{"n_layer": 9, "d_model": 384, "n_head": 6, "n_kv_head": 6, "head_dim": 64, "d_mlp": 1536, "vocab_size": 2123, "activation": "geglu", "norm": "rmsnorm", "norm_place": "pre", "norm_eps": 1e-06, "positions": "rope", "rope_base": 6270.0, "rope_fraction": 1.0, "qk_norm": false, "attn_scale": 0.125, "bias": "none", "tie_embeddings": true, "parallel_block": false, "init": "normal", "init_std_qkv": 0.0256, "init_std_o": 0.00604, "init_std_up": 0.0256, "init_std_down": 0.00604, "init_mimetic": 0.5, "optimizer": "muon_variant", "lr": 0.00613, "lr_mult_down": 1.5, "beta1": 0.9, "lr_head": 0.0059, "grad_clip": 0.5, "warmup_steps": 200, "schedule": "wsd", "decay_fraction": 1.0, "decay_shape": "linear", "final_lr_fraction": 0.0, "batch_tokens": 65536, "seq_len": 1024, "doc_mask": true, "train_tokens": 668200000, "steps": 10196, "dataset": "wikipedia_en"}
MLP neurons of a small language model. Each row is named by its layer, matrix (gate and up: input weights) and neuron, and shows model dimensions 112-367. Each number is 128 + 24 x the weight over its row's rms, rounded and kept within 0 to 255. Numbers have three digits each. A neuron's up and down rows have the sign that makes its largest values positive.
After each neuron's rows, "fires on" lists the tokens most often at its 100 highest values on Wikipedia text that the model never trained on.

L3.gate1328:152172128174107128127095157124125086149128105163121117137128133116128112143128114121111173153124112164101155142126128115148143114091124124136134123082113143093148145131151150128107089133142150143144095130136105130172137092103129129158127117119114099121147065093160146120110123138144157140171138099121140155134115111129134135163150169166147152158163104157138051130127115114133157134127143146167123112169125122143142124146142155132140121141144139078150172150134131082121102116146138177160151105137110107128118092119105126154096152072149160126117175106135148138143114127089156181121147102129084126164127066140133136092134119147089087121087153106111169130130124093128150122140118162153123136104147170093127114160139141110107140123096110148126153123095131107110113118155168
L3.up1328:137078088141134147126100139123094151143125070115091073128128143159141086117135124122142113123076122143136105122159113118097121124106162124104124144082114127116153118150138116084151108139123144126103138142110126121142166152119148149123121113122143107141084119139127081080108082108150114127162081114070138143116098134158102136153103142084153129130166106143105144132128095153105121116147133100118096118090114142099129114106170173167115181145109174151150148169121143105080108138142113163123150142089150083114072123105117126134105125136140135175111134160117102133108095152121132159106125131156135178142112160170127163099101146148089135165085112108100137104142115148113108130123124115113105129144157097109127138111071094163119113143058113118145093140115129095077138125145112
fires on: "\n", "ber"

L3.gate910:170147113134149162106110165129161137146080130107149154099107121146123153082108110109132122159101125091101150150100140135116126132110134117108134126124135130182128113142097131132156110097153131098096121154170140133175112126103106106105161149142166160144139140162100149097123108139137120145137117104121142126155143107155137136109112159089131125119121135163148143128130143125146111124125135113157129152136100158108147151140205111153139119111073103116143074118097108137102158110084138104159185134141121144109148106139107167117078129107084117131100148122116107103119124151097113119095142124107143148108140107106094138162112082164157082129066115169090112116121134102168126156125128121113128157155107169201150119116092116105146078138127190138157117109136120171060091143142133
L3.up910:149091100153125142102132106140164101109115069113115155151182102142104125154157145131146140134118108144159161147146072153098103101158130143110128101136159150158140156150142119101123127120123136154094102127122209152100121163119106126165117159146074149147104098146084119099130156129105197149134127145157117144142160135124092121107109141124147104085145093150135113134140098151140169140129159098086157132149137115148101119120135094138119138112116101176096098109119093148123122179100156117143128110085101156120167140121141143124073152152087124162135155107098124136157091111090054118144107054170126100129125074112135137162093115115152126120132128126099125133163134101137122103112090134136124141144154134142126131130149151114111098155161167150123156128143088114151127143095126
fires on: "an", "'", "S", "a", "ook", "in"

L6.gate183:154146131129145120164152139118107103135090139153143106160121126099146151099176130138139151084079085093152067171113101118126113145077148119132107147097147125147106130077132117106105156152142124116129170147104134144129121128122150120126146155105114129138120152135078108091094118140137111141143147158193118167116118125127100140115120129142118113103113125149117116194136112127139138130143133135135127130078123148144141128113089132165134114165110171157084147108116164120128146142147111108097132092161110174090173117131111124119167114157169126154126120146102098176155152167132159134127129133142141127114119109122084116122126127132138151134138121115162112100105159113121115104130154178108175130170154133116143123135124114139087122116119124141155096128112134153147136103113138
L6.up183:128133157114126127126149106113154117115119122092149138154119105129127110133094149065118143103145085137118127164163137126117102139141146168122154145161109135140100113105162113135102121154146126108114106105159123113136184126107113096107116098122104105139130118148077126117176158155120157099129081128145114145079101100132178117132134106090139141133149092119150140149129143124160120156141147140113141113117162138128135142103094128139137154139097136120113144157149132142100165106108120139103121110147154036128104113109111141100107135102126106150061149124146121107129154104153182099160133158116113131162102091120107146097133051144101139114096134101147097085131171128150162078102122154108117138158131193124118125094126096165132133118100099147135119117147124108149126122104151
fires on: "h", "ah", "ch"

L6.gate148:090125124129138138115124146115147087145107171097150121149132132124082193129145143095151164095153082161171175108152098161118149136127110105125115114117097139166115135125143157109075076064125129167124141191086130150124111129142116149143151113135144159140165151124115152170145132105139099114135134126099133133132102139134133093131138191188135176145133149151145106138123133139116140128127130099144108111132081129101179088090123080152145155142124135078111130117153117149097103136146118123110089113126114094185151159123132131141121118095149138141112144146136137132100142100152102149145095131134093122136104162101152109113148106171132085134114143131126126107149100142147081113157123161095143115122115124102114145147110133116147091115080107133126098130146138132125171130115112
L6.up148:134145132138166150144137165131150151097163124135142159125115138114148118145145147142171154122144128138156105156136103142071092164087149133157141113125096113160118106105114133168137096115153144168109161125121134153159135128134152152095155100142157065140122125112117124142203095142110133126086136111140157104105118121135157107119123166120149162126135161140119121126123122169148168132101137131139115169142125115170086109179130133141128168108119141154130090105133127142150151131124145085168110102123115137126103131167182137086117125116161123138121155109165150126139158084136129134145135139095133118135173111139145111148131138101114210122129100110105141133114167121118161141148101120112138058136102109116110098140133136105149111104126123152096133068134106168141161155056097
fires on: " G", " O", " D", "u", "h", " H"

L6.gate61:146148107099136100141150154109143082120103128094128088113103153152131148142102110109193082091150147133129151172101131151128161115115114151140151151162107103101130117086145127153163144064116120151125125105134111131138125132133109136130120159136130110098145146105169200098145114142103150169126124201106125161098132128095064132133163144139111119160105130129152109107157139127141136126121120100143107132084106163123125149130086116128159144107124103126115065106092124130081134126147162127151109135178122092134134158092121136143135137162150138139118149130120110127086154122123131158140115162155163146141107142144114147114167122103137066115140158160176121092153174142120134091154118095168114131117095182133133115147122153114149149084148135137081124178097098109129107106187134
L6.up61:139109121154110134131109114122180111103103140156126148125092085132115138178135130106121112108133117110175178165134102111140124115094089121098171116074162150140123156129132154128092134099081134178134098156166122091164168139116107126138165138153132122113144123081136110124125108159121089124148137165166102119120164138124156174169097112131138164150124148123109135154142144153111119126132180145187154127128137118114140122092107109143130133104105132118116110143084104127117152121145135122163140087104095131118161091136151156116144160098100111144138132144162115128145126128164163152142151128111085130174152144123137132139145142128141104129157127156099138139150120097133163135140149126108153105111130160158126111141160100178133155099129166134106128099081129058098077154166112
fires on: "us", "ius", "les", " I", " V", " II"

L3.gate392:132086112176156116131134136110122104109110161104130149115139151151127126134158130109094081127135129160120113198084122101173107123183118143130147116141131117134134156157122117111121137111088113165163139128105069141088146150110130108109134090145102117163106105129144093165163113163147149142120114126138134106091116110143104104123145119184143136112127171110155136119128142137097126131083112154105128108113135140157132091152124074133137152134126163148083129145132115140104112126165150143162060134088052112121120151103137140097089139112120156079107104168143090095125109113140141149154140161133112152106132125124127077101129144089131118162112103164186166097152089126088116136165151089154170107127106114117137120130137126132152128189138154155170090124133130119152148138144128
L3.up392:137115140123107144139160104128135126138125149121129113116106121137147141133158134137134108125120189138168177155129166153149132119163087132157133176115090105119133135142154077161120177100159161167136105100098134137123124086108146118151120108113139132118103097100156124136109134121083125101152129124129144146077115178161137129129153143149153148177132154115101133116129158150097147099134137135104155138112094136125121115094108113120158132121121104117176129155093141129112116149102082106125118087162167105131132093128183157159158134129152121156127142135170098138097155131140099093172082115115092146166139118149129133125109139146156105141142107071122108086109133157119154134121118165136131143144117129087100145126083149123115129149124146152137060092112127102116136128054068
fires on: "us", "ad", "id", "as", "or", "am"

L6.gate860:144111087143133140119132116098104111128107124136133071088102140141113154109125156158077144161135103146134133112136167085099132107129127152162099146120174124150126134137135130144105132144139087140151120146157115143138093156138125093100132086127120080134136097114135134153142115075147145125161127122167144114133122172143110073152139110139049131120182111114121150139161142147162124082141111133136161141110119118155115090160209162141101101113110139158146110099151100169118127106096122136134160122137138166077093099057138133130106150118152128119125115107129134081129138125119130084128179160151150094121063103172109126140103124157129109131098133145107150149184133191132135137135125110158108108100119183119127118111155131113136073105130119131131142124135152088096139099118146
L6.up860:120105104136139109129164123082096116100073126170096124102128101194162149125151123126112116138152117115134117107145135137132180130116113164132154113146168091106129142139104110146107184115146086126126111105094109175136119128111071100074090121147130131117112126110125133136131115133091134104122132152134109133132164118108153128116091091108102119109131114143145161134110100158142119088115126139157097158137150172138151117140132108121125144126137122101104136132089112093165143100122146121100141107110092133105160120089133150140149129137133132114105072154121174123121125139107133103111123128098100109127129108112149164158107126127081142130147142175115143152161162119124117068133137110104095135130151138105109150099101064136162110078099102095101164136146129160120188116178125
fires on: "ist", "ag", "id", "al", "s"

L6.gate806:158119152163125155131124089149119121114119113118131116123154104157122146141143120151159102136111115123128136177139133101140104161131146136171146132109157108139133129119106124158108131160131137092131136127131181141127124097098152128156152110182159106151171129157110180161134148156159126126126085095137116121159125101148126085119164135116159101154117115102114103124123149150158182139133100185138121093132142124171130116131162099098155126144126151097107173098155131123121111112142128126101147126083107147127128136130111147127146144105138117130148169129137143129158141161131089114115101108101139075121109110107124107114079143116147127107162156113127142088126152162088134143057154133115113141105126162133125111122169097111132148193095107155165168136143173120103171136125077
L6.up806:161122124121156154140103094124091114125074121145126137168140138141110106121151132108148104116081123126111127162139137111175119085098115111109117172115135121140134148141172148078150156134155130099105148108123105169087110167131133114129109131117119133126095109095163162088096131131134126123112144134114130078116119137164092159171155123175130136109156148132141146157108110173141113164130143129120094121120125130109147159140135095155145155080137111161058129145099095141090143155105152148118175103123094124151179076115120124142147148095146149155118118171150147124135081148074112118097128181134149100125148137137117106073123122170102164132091111109165110186135135123147091129156143108157150143166133105138181129123157134169146140131072107110142147117120129147136130133143129
fires on: "-", " and", "/", "ad"

L3.gate12:138123143099137135108135123144087110101179107100094133158128138133117130143124172146097110149096155113134130104142137132095146078096111154147109135127143128149093175114118078140086153147115101140131106094110133126088093136167151106148148100106116113150144137113111112086133102169141118120149166134137111093128107063142139134140199118148113147120136159103145135120118130126127134156174104137149117132129149119130106182123094116110119137110094129132132128157125142124163114141134130119117114111137143132099113132116123163129097108170143117149133158140088096162109148123122150145115159148136118107095145118170161110111084101108058154146133144123124082114159122118091108138131114138127128157097165171122122164100118111081105176095151105111108077111121115156118116082073118
L3.up12:142106133162109102095113095147137120095129115132140117124131154138083154132114129119071130109104102158178128129123164137102156057108101108127098090113140122153154118154124077121089149116134148140130140121119110127063130133141116097090120134133097117150125108106083103135159077175121089136148088160116076115115098099141123162113120143152093115136116109127173107117115117103136119158113098100166134117111101144120104130139117096124146079109112141153153116159104129121128137101130146143126119117141161112096123131119087145089084129164130128171136159134103076153101150111160131138147112152095103128105174097148126080137128085121108134145119163155154079144134080132107157136117155138141129146090132135151141148124132139118082181082113116114129104106115112114125124115059144
fires on: "ight", "ank", "ach", "le", "ch", "is"

L6.gate1166:120154180095136137172147113118105151099151130164111157107124119088123116113152166110110145111111115134125134080124094135120164115147092115111182109171135113150129136090158160142114135109174114135127126174103138125081086131141114096127090144141101124146146126162119143144146154163087074156136112148125082120135139100136132151132106113104102136169125132140109093105128145087103135157146127075140090128119177124130142105126071101132110121134159156092134133128131116108139128139087123150092122125159104138113115142119110117108065120148148104154156159112074132090127156154126133125126140118109159121148124122109120127196149119126141155137088117146169125139076136126136112131133072143118119090118169084125144088089148111097075164149120146155118109142127142131120163144161137
L6.up1166:126123124138124128129098161135157135153137142099108128106119149125154134154161136142149138108121126118102090071147101113108156121156101121140164120153128147164146119129106112121184112142130117123130141152130180139129120172173093140142132131110086131130129084161135124138097123153103111117143158166144126108120099083157139153132150143135103091160086181154109123117134115134153091117153174122124080142130152180152118087165114149158147091103115135109139131119120163150077122157121112123132115142097179130140119186086140076148074138150105116124084124130120133129153121135086121094150109139124135115164123127130117144156165149150101141086088158123139130123088173113132151116124135119168154163121110151164136146096136116157097118107152148159126106159167102120151149083122147
fires on: " g", "g", "G"

L3.gate169:144125108102123158097113103128116147100070102140118113169074132139103145123043112121120167106150132146154129126110139093130094161115098119091102090143069112142129174150163109089125118095155097128092139151095114148149128100120133097120130120162081148109100133131118146129105100120141125138150111139150138121143167140113107162153115175150108154115137101144120140165133113147101105110102123125131114151106096097100163102081143124180114107111111136134101113114172181115130132165101140104119163079120078141117124148110186141142084106130087117139132148134117126193129133097190103150090156174130117143126169119116093126107165149159092132099108068129126148136134137147135156106139116134129116130136125145111151130155074120144135123142138114130155099094125138139159126138164136
L3.up169:107152143125131091135111118119097144139166100114147148154099102141141092090172122116087129137116115143074149095123137110115141136151118150105115134133124112128129141149146130115169114093104153191139125168119164150142118160119113133097112089139136141109117122172120103170143143118124133104095128150082123101129130134123120140132116123154092156130175153156123109155160155147106169150054130168097103141121118050109142123144063088140138132166102097128131106080119112131101099167111165125163060077147110128101124099142117140103129158139104075159158133108129137167153131187159102137132138131106130100176139144163154142143098180142132146103110143101095129132175127091147121176132111135158118129169111155136156151126147112118143100113156152121123091110114120166132131134134115
fires on: "v", "um", "a", "k", "in", "el"

L3.gate1324:164155146153091143082132127137112129116122135132146124122163128124122155134141148094169092118132134114151154166154120128134079152097096109160134144130155150197141131136149153148103133155112121129141149108167168104111164153138187122099102115117125137103094107116139081082132104125127122157149165151078114168140154131109132129157147081108127131146113125135160123192160097118139120118102117131099126121113132097114145174167112128143096139129153114140134113131108111144138124147077122107147143152153116146087104059111119125150140138151088047119116125118132135139114104105121148138116122157078128126122153135124101175183189157096151102157184131135152144146144127119147114117104105115132126139156145105099130148114132131104113130116108155134147101155127123113116162152100175
L3.up1324:140100153071136189098156134173113084164134157154139109115136124101160121135121144129123144093125122133132135124147155105111086100100092095078162103108111105150157173136147138123135100127111110109115117142089129098104138167129129125130143099129096127149129107160139128107097102126140119107113143117115120169129153114095113127134130117128162099138139091096133150140161152126120117129114138150063143092139151146133160142115153146122112163100124076107128108140127165116141130170096183097169143122135112151084117130120119122073136151109095125140133129142116140141148152133145111149107133124145123135148142156132157150153141154142152163105156117159177145139138103109125129127146110140123086136115124147131129139135179138112084110162167147116153111116087154124107137118083084
fires on: "0", " 1990", "50", " 2000"

L6.gate1462:136159134134152144161113161156147076126073094151127166149147171120152130104136136161094109117136160145125144138090158123127121137138141141135088174089172117119155141115119104154131136146109095145190076077122158135154150148140138094130109133137099152096127117145141141097135117161149153149104080109130118122117131174106092140160145221162125126108118118122133163150103131134103125173171143130095117132115105143166148114127123096164136112141135143134156133088098186127148145134128143113147102108153136120134130125124182133100152123129158165102094151140113130108146115146100126096140124161175146128134095140136116088123141114124112133177099129156093137091125142123153136146130184113132140098118147171142111128104149128142128146174155131129144169158119145134172138153168112
L6.up1462:125082135130166095153133114131105072146102130150126130117148109148129132088125099127128081123112126131097165128113121160138078154098124114141104105145115093110110151142115137111136083109160116123104119115085114097148144143123134123130148167135129119132144157164114114114088127138095152119125139116155128055131105114169100127119100111118149121163157151125086152130132096124135084141093133164151086138098097154147129061128089130147115136136140164194177111116091102118138138149135073132093130096130104140122142150129140154148163173176152105124121146175063089132133125148126106119148143116173143144102091139125151152140106140126135131116098130115097126114110129105116140152102095127104117160113120093084120111116118164158161132108103123079150115159162125106112116139140108
fires on: "ers", " members", "ents", "ians", "s", "ors"

L6.gate404:142161118128147117141103150140103094108117095149094084155097141180129117120139141127155064088123164113117117112077121118171151080136151146145111127148163126135152112171111147103133109104151127073107117093117139141118130138122170110122104137084087108110150120142124123107141150138125118150115103152123131108133065092157109091148159104155135111143129139129118128180136162128110136133106095082136101122138117148105113109129178105128073110099128114123142168126127142094132114135108127151104158117105185092134121158143134126116133164162116132161148121122126154157116121113108116139136129125153163147143121118097095138190129145085137160131125161127115107118156111121152129148098125103161120096126119137093132145141143105134112095151132113160170085111129153112162121125161128
L6.up404:119089155132148153134082073134093107166086144149140103141109121117106101101153169129117114121135101139193168147120144179077153158144178145100134168124139131147134124172135115126135114160105120158130148125113138134157104130104148146138163122128075102114146199169170110148064131103159096133110157128159110133137116152173106127092137145131144156149123153130144114123085109148141138160128129126121122167117141138168164074133160129165136137125166132130145113157115086167124086139138139155085130115142130132180118155133131137154191127106128106147135135146092110114127127130130107121145142143162153155138092191163156155094131132120121123111075151155141148094134148127139104139144109138098149151099118138126122128112124097128120096123152121149144178116133159131105115138138133
fires on: "ers", " people", " members", "en", "ild"

L6.gate233:121104100108124115086097132104074112147132111117122169140121165127134154125136107123113088134126157176137146165145091144101099135144104139124129130126138138109144138121111135094137128154119099136136155132116099100124124120151141136116116118115104109126122148083127102112149129160129147139165105136106116104137114115135107153131139146086167130083145190154065122171082106119098152149122053099126097113132072140085162122062113129154134076154117105106131155123165116139067123127124125133101148158104138123165116134056117146084158124125104113138150137133148088105127173130134168124138103126180122117108132173153128143130147107117096117107132153122124095095134078125149081132142086109146165088109104138145113096149121114133107094116121134155130152138124118145128124132150116
L6.up233:125126108148146113148132120114147127081099119120139109144124209154084139093148138150141116152171118139113124149129091103119115112139134189109117092114093164102135154145119169128098097139136090159159147148150148141140097088130127123113121151076132130111093102092095087162156115112130113123173168158065135160114138149138107128135136131147136124131097118135121110113087151168109147150138121098129156087130077077135134111113091126141117100191103167146111104126117146140095116141096163128149137114131131150135091116134106115115107124081099139173157104102108128117144142155153095103110142179114129147124114122163162155143139115093117096134142088101077124168099140142142103161087101110147096126147127089162122140164103149141106103142140122127130119116097134170136088134132117
fires on: " am", " K", " Br", " k", "eek"

L6.gate685:148099173103141173146082145129105082105089156123108139112099140138128104165083133104102104154146157133092118126168087135108171115154140131137148133151145113093116164134112118142113153143139169156104101099140132111156142140176096095120152124149155100126123134190158098176099125141137102159194170115161160163126132132075135127127113113111166132165131143137137151145104080141101135119152141127129113130100097104113166136121154146138119106144098135074127114133102105132121120123100140151145145153160180130154174140141154142092104123076110108172143124110126127112163104180137193150107096090148123098072131126141114142121104096134140124118124134139125092088088127147131140147120141135170129133139110113133134147154129087148121123112128120146128110140124177134159180122133155
L6.up685:129185134115117153136142119129155119137101152092108120127168156126125130162158132140134127141073153163102088153139083080144116132148123131156120100092163143140136150111132134125086161135135081123175183104167122126126144157131130095146148129116175158134120108163111075142142088090102111160136143108139149107099115094108123132085145103105108123143133135169126139146118122140120078090123087155123154126121141079150146100117151088114180118131116127119153144091100129120137161103117128154172103097150128136105128124181123156139103141144138147159133139127144120108132109136111147120100161150157130098104156094117140127127127132113106121174151106144155115142118168141117132140173141109131118098149127108126113122110148120154100131156091188142101107134133119137095129140086126
fires on: " k", " K", "k", " also", " would"

L6.gate1327:100149084115154122093115126123105143086128100097126151151121084106124110128113164142127144135139162149151076121117137095144188093074173105125153161123139135107075167123148135148168159158124096184163110119142123102118112150161128118109123100165096124165110137144104120127153103079161100153146132110173127129166117118145134134127152108118155125075175100113123145121159119138120148139065109175071187079137155118104178137120104124114113114147100123132146133105134124097109164126133125132136121112144101107128095127133099088112153142121121171138155136121115161143111155183124155126173119156158167133155140118126109083101125112138086149136144149117103071149126152148161117144156124133158092064139104112118135140147145116141113139139111173090128124136108152131110113131123097
L6.up1327:084161156157081092098091231108127160125121144111088162137138159120125123138109116116174119091091128134137112122126133154131104088124102117122096159140184081101153197111097140125103140116133142164122133132123133142134146143109115116133120134115136108091183149152156080077151105117136182169100129111114100149158140150147121133123133133130120146145133138150106122113122083103149115116150126144136139126141153135137082096138176131109131142168151150098129156196131113109081164092081163149145106161145152098103145124098132154127138100129137104165159107121141147148128125111108112151151171136169157157119104117117142120123099108119109140130164146118160148151122131103111101128148125149139107104141112140170144165124147134132134155109152153108150098124129158095146101157114108
fires on: "\n", " for", "==", " ==", " the"

L6.gate206:157185106103127120129142115115091139132182103116107135157139171129124146081141140094099121128087125091083140138141114162145167137076118126157136107123101122121106122087175128110114144126127133137148192167138159158113150133191078124118117128138123139097137155118118095134192100122147122125165104120103137103149101165141096100164122130162123137145121106126116123138119123148116194153185096122127116126128113139120176094131148153115106106140110117082142185122095134150138096115062141103146172143149110115114062147147129115120126149138125096157127112118133126128136148149115083117111105147119156145184141121155132150136124149138148118174112160159168121150102188146116120105117100106115143141158127182125131144120138158083096128070143106114140109128136088147116139167124177
L6.up206:121112150097105123125129138165090105097124142138134115150118152133139150113172137154150107143140092118106121104157123111155093104126095144123093099140100140136135130135139161109115122138126117123116109118111115151112119101160117131143080112146117159108142144178163101080161095152117163177134146191150128134110135084142117127153146134098156122142093127103150119130109166144171157157112152162080156107168082133164124145140123106180130176131121151133114137145111163118165104145116152117113093137090142155140147149099131134151105124093171172118123121113158126090158179080125068105147155111093138124142136154119133097110102116134121154134090135114134107086113108122107123095150112101132105085160076171128110113124133130133144151138132138122099128149183135140123114118103139
fires on: "G", " g", "g", " G", "h"

L6.gate652:110189128107139096135142166083172116157126132157100112147135117143121114177107125107154155144174138149107115121086106115135118134120133124155152136159157117151165161149149113131121133123087129158173160142106143133185154109150121117119170123144130145153162129119134108143161108172149105127123130073122155114143106128135135140151125125071129127107096144140125095148128102097148111141105138132109099126161126112158162116133128121149119085140103103114148154134095157138105130145113131143119077111086126131107119128133126106095124121167095154162117125133097104156123111147119139110159145130134161097140153091126131156115114153149133151134103155113131117126111077098132141133127106123115098125131128130131101143144149188122105144123094093137137115147159097155086153101137136
L6.up652:145112129159118100117119112067096158136109136145138104126128177105155103124104120157164150102157119097143163142119132148135097154091129108143148153161105114104134172157082155140139133161122146140129149122163106099132133120108114116158147123100152161161111086126175187118099143158111120166153135127136113131130136141150130147115113172147143131147115119139160158119111115126123192087099121133146126130095129152101089122132149114115087108167124187133148094143168131141075123150106144160145116130101096130142109073109110094130114118090134125113117122097153147120141105140103119167107172172157112176140138154127141125127139130108119122140121115152112139142119135105109129105082140113143114130146130160150090165151132110140126128185150116162120111147130139115115119168110104
fires on: "\n", " (", ":"

L3.gate330:065140116118106096096142136110138130117146134145131161129147150117118128166121137076140132104125124090105155160108155125103133139121125156106137185100133157117132111110080104110114141123088143090121119112121097129144165107119193151123117144141127123137166157159126137124105137134185158180153145148130104138134121133106115131102167124155070172122182138153128125131143134151141121166085146085117129116148118119112113145150163123144136122087109156159138111148119089122108053127068121141097124082127131094151094074197122123111134097138109123135110123118098118111106120153111129136072127103118127106157145108086106107155152116107117154151137128140142095105106139083110132169157119142125143125128110146159092102070150105144145108139115149083140106120119124142110156152127159
L3.up330:154152130112162109117133106155143122144139154120149139138116119132120167137112174113088133166126164123156103123098144129111105100161156140119093153152116118104123118185110125129133157115152184157128118105136108099146135142077123141155128147116111118131171099130087147144149116072097121148167124136141102166169152121136120114165113117118144163126161136140140118127109115158124152090124114136126156109103113154133121132093155140105130088177113142167122135135080090099143205128130122184128120122137145099191109095104188148140137146120107141100104116121137130141123167096119166127119113126167134132149145118146114146130134157115159110083151111110160122173134152169113146128131136148116131144134163144157104171099066121146134127174132140162166117110146098115146146102114102
fires on: "ign", "an", "al", "us", "ur", "ad"

L6.gate1098:127140120116141132169110126150105120115148145120166087119134194121083132124142097118104114113169104071198127147179112117115151133120155135154151159150095117054089119125122132144144136102134180159137153142072144128106136078151116132159150147127106115118127132114148167143161156124121122147145143126106155126107094056109105138121140129112124097121138141122162136129091129115126153151158112136121073142129079125107120143143104135132145122113081158114112166107088111126105146108136076122127088101113132132131118157127089178135170092123084079162147147145141107096067112088127144137134123083121104137114153117162095111131133150155062106150149136109131111138148102133107125130175127156124116115115152147128102099105134148090146127163094127124167104123101119123180133121103104
L6.up1098:117143126087139173108100108137163133098143123115123129137140132104095092150173146100143142144096120105139141180167106090123117112151079118111116146098119168104176146107108147126117168170076159138148166134130085122129123149153145130128118173096141106130133100097067137185128157139149152120141080145113093125126109119143116127131133147160116147115139127109104124159153098134151132178145146151123104138170120096114180104105117101115154106132096095149128159154103114121096150145156137153146135130117104147118134109120078101137146142146108140117109145131139126102130135134133100132129117127122107085107128114112132111131159154125132139178140092118119125165134125123171104150141147124143124152193119149119101135094142126111124119064117114145133125110161093141147148131142120
fires on: " U", "ad", "U", "-", "ü", "/"

L3.gate239:153114114139135149174096143141172149146127175125075150126139122117127128108138084107114101159125163118092130132142152090130119113130116107093123112109165114159137119112097109090126134114094110157098128113110101117158089086136134150111145104169130126127157158138173144087066190132140116127161086142117138132137094165108135112120133117161112116152133087107104148127159125119106145121108116119153155146111154124119159111135134128101103153135137112134135123142136093123136168116106141127180094111166122126141140099149184107161131088144126132125106097157149161092161137173126125146115123098154082172152116081134097100149147125085090121106124131121094138130144130152146106160137119108136115109117143128117133110132188104113118121082172085161133132150115078109153152120160111
L3.up239:157140124128102141144124125159131123126127150090109167140112136078145100080136128125112149140144133113143127120126110119102162139140127143117130149157119121139126119173111108119166101112142144134158067136131072129150153127151107090156096081165134155156172106175113091125119137156124147126109108099114112147117128140083106115116144164117134137132134159182146126143152161136146118132107103098115130139095108129168091135156142135146110146142146112172159133107170099115152142158168112133128103125112108108094120109174094122149122146122096115100174158095147146135092124147150107118116120164142135123123146130154136083157142119144140138087103077126093139147106122170132145158145144114107107128118117110139062117141115165194136150140100130113089130159091144128174093154130116
fires on: " All", " inv", "il", "ions", " Sal", " rel"

L3.gate1488:115137144124149167160102105099157129143150111112075095151093144163146138132141112155110148089112147129112154122164101158107145117114162087121140153122160189119135155138122089119113139140137113110104166099143105127157120144180118166124133114120090131113140114141153163104137168105112148117151141091129138115139184115123112148133108116142173160101140109102118094084132114139123128125136107152088115125162120150076152106102168102134131136166091119177120128140162149122111083154106135094109121076103155159084096124142100133098121155131155142126109144167159165110137136092120155093114125187096185150109148139139148147124143131130147167180118157117137120131086155125133114079122100130112147085150149116132101155133125162158157120173186118127126129135172061105135154122131128
L3.up1488:117080108109119126107102125119124136107096145128138089105124130171149154125142107119107110127122101113102161156146132124145131103156146149140170124160106198122171120116148149101159171142119127087140167132126154119129138139092129173141119110155084100176130144113119138085075162163112117143195102139142151121161146134109110143121148133133155155125106150153116074072113127173140158090120095143135128111131171102099169134110115163114107110113172117117113135123171127157131139096134154110107128109139093139108114147111155112156128128100079103123122144110149131123175097112120093139122153186126135115127110155134107120139120094144131137107126140104176116131116114153118116098120129140141132159124083158123123137129153130126113108102173186109132146129120135077145135139117143
fires on: "ow", "ice", "s", "g"

L3.gate84:122163108098104106152114138138108098112163095161122160121085142163138129158109150114124107129123104132143108122072118137117100105151137103136156106144153146173101116125152110162118128156111130133129156140103146144141153119115149132162094131117160108134115115097159149113091165114125139176129134143123128164139142106140117129125144133095115093148107131118108120184107150137148171170157105189100097102138108104106161137158151146131133159140159146157112154161173099116140099162115073120135122120097138164113140109138111105126106177098094162148125131130091111076150114143167129124142158128123105127104115096094136126144145128128158122091147169148152104083122131156142148139160060146149157164133132104121130096099121100167144152137131083136122104083179127132173134164083137
L3.up84:120163110068109107117115107132135130134139131130142154134137126139168127164121132123097130084191161131155147139110092084122197109119107132154141149128169127164141096123150115112120096183118139109094145155118087171129176135112139119171121161134094106131162158114118159081151139140119139137144113153109102152133135124140125111092087105110132103177110118126112090158092123112131167124126115130129176107116124127116102140119119140080130102130146117165100147186147130149134123129132124148103158134124164147122119143087110114102097144144119154137133131111105089151094107132132165164153156117116126186143090111093147119176141185153084131111117108130131130082116129168110151125156100153128133166156153082134168100117115198140171143132113144104120150098163131152194119142140145
fires on: " inv", " adv", " ev", " activ", "iv"

L3.gate1018:102121133106119125113130140100129116174135091109126140122121100187120107115106115123089121131152102087129153162095165101147152150065101169112148113101127116140121151114101145156154087090162137136153146126141153093148151086186136112093113113149125140120116119118154159116089126120125151130166136125126114117122140111113088091171144116142117159166094129105098148132136137152155110090096081158127134103110133130116155115119126125126130093150125137113126122161127139182073116116141114136109077075142105106085099122151106071087129149143158123080132128129117138113112136095114141115150093148096143098078110098162093150123174119143132102119123110123136132146150112089150153103160132069115109100118108116119109140123132144120148159107128084140143105163135072089135147143160114
L3.up1018:144111178131135110104160155133128132159149127141153179146138171127104113134133129135125105120132107146093117147115169130114105092085120094096117090100106100111157115155148176134096123071117114092139098122140133102132094122144077111142090114128122126163116128109142138149112113136136086125136139120177116143166140169066119176118118165113079109153161156137116142139158180163117092094130083110126141142140134146088139116156110139142139136112121133108120128153109128133123113086105136133149119107099142179117153113161117103085132118116122138127109140108096112127130135107150127111111139137138175108101135153140077115094164112120132148193134117106092122152121143173120154156135148104124144112096130117155100111115118121121085140089097151136117131131113093103100112128152120
fires on: " I", "uro", " II", "RA", "ou", "aly"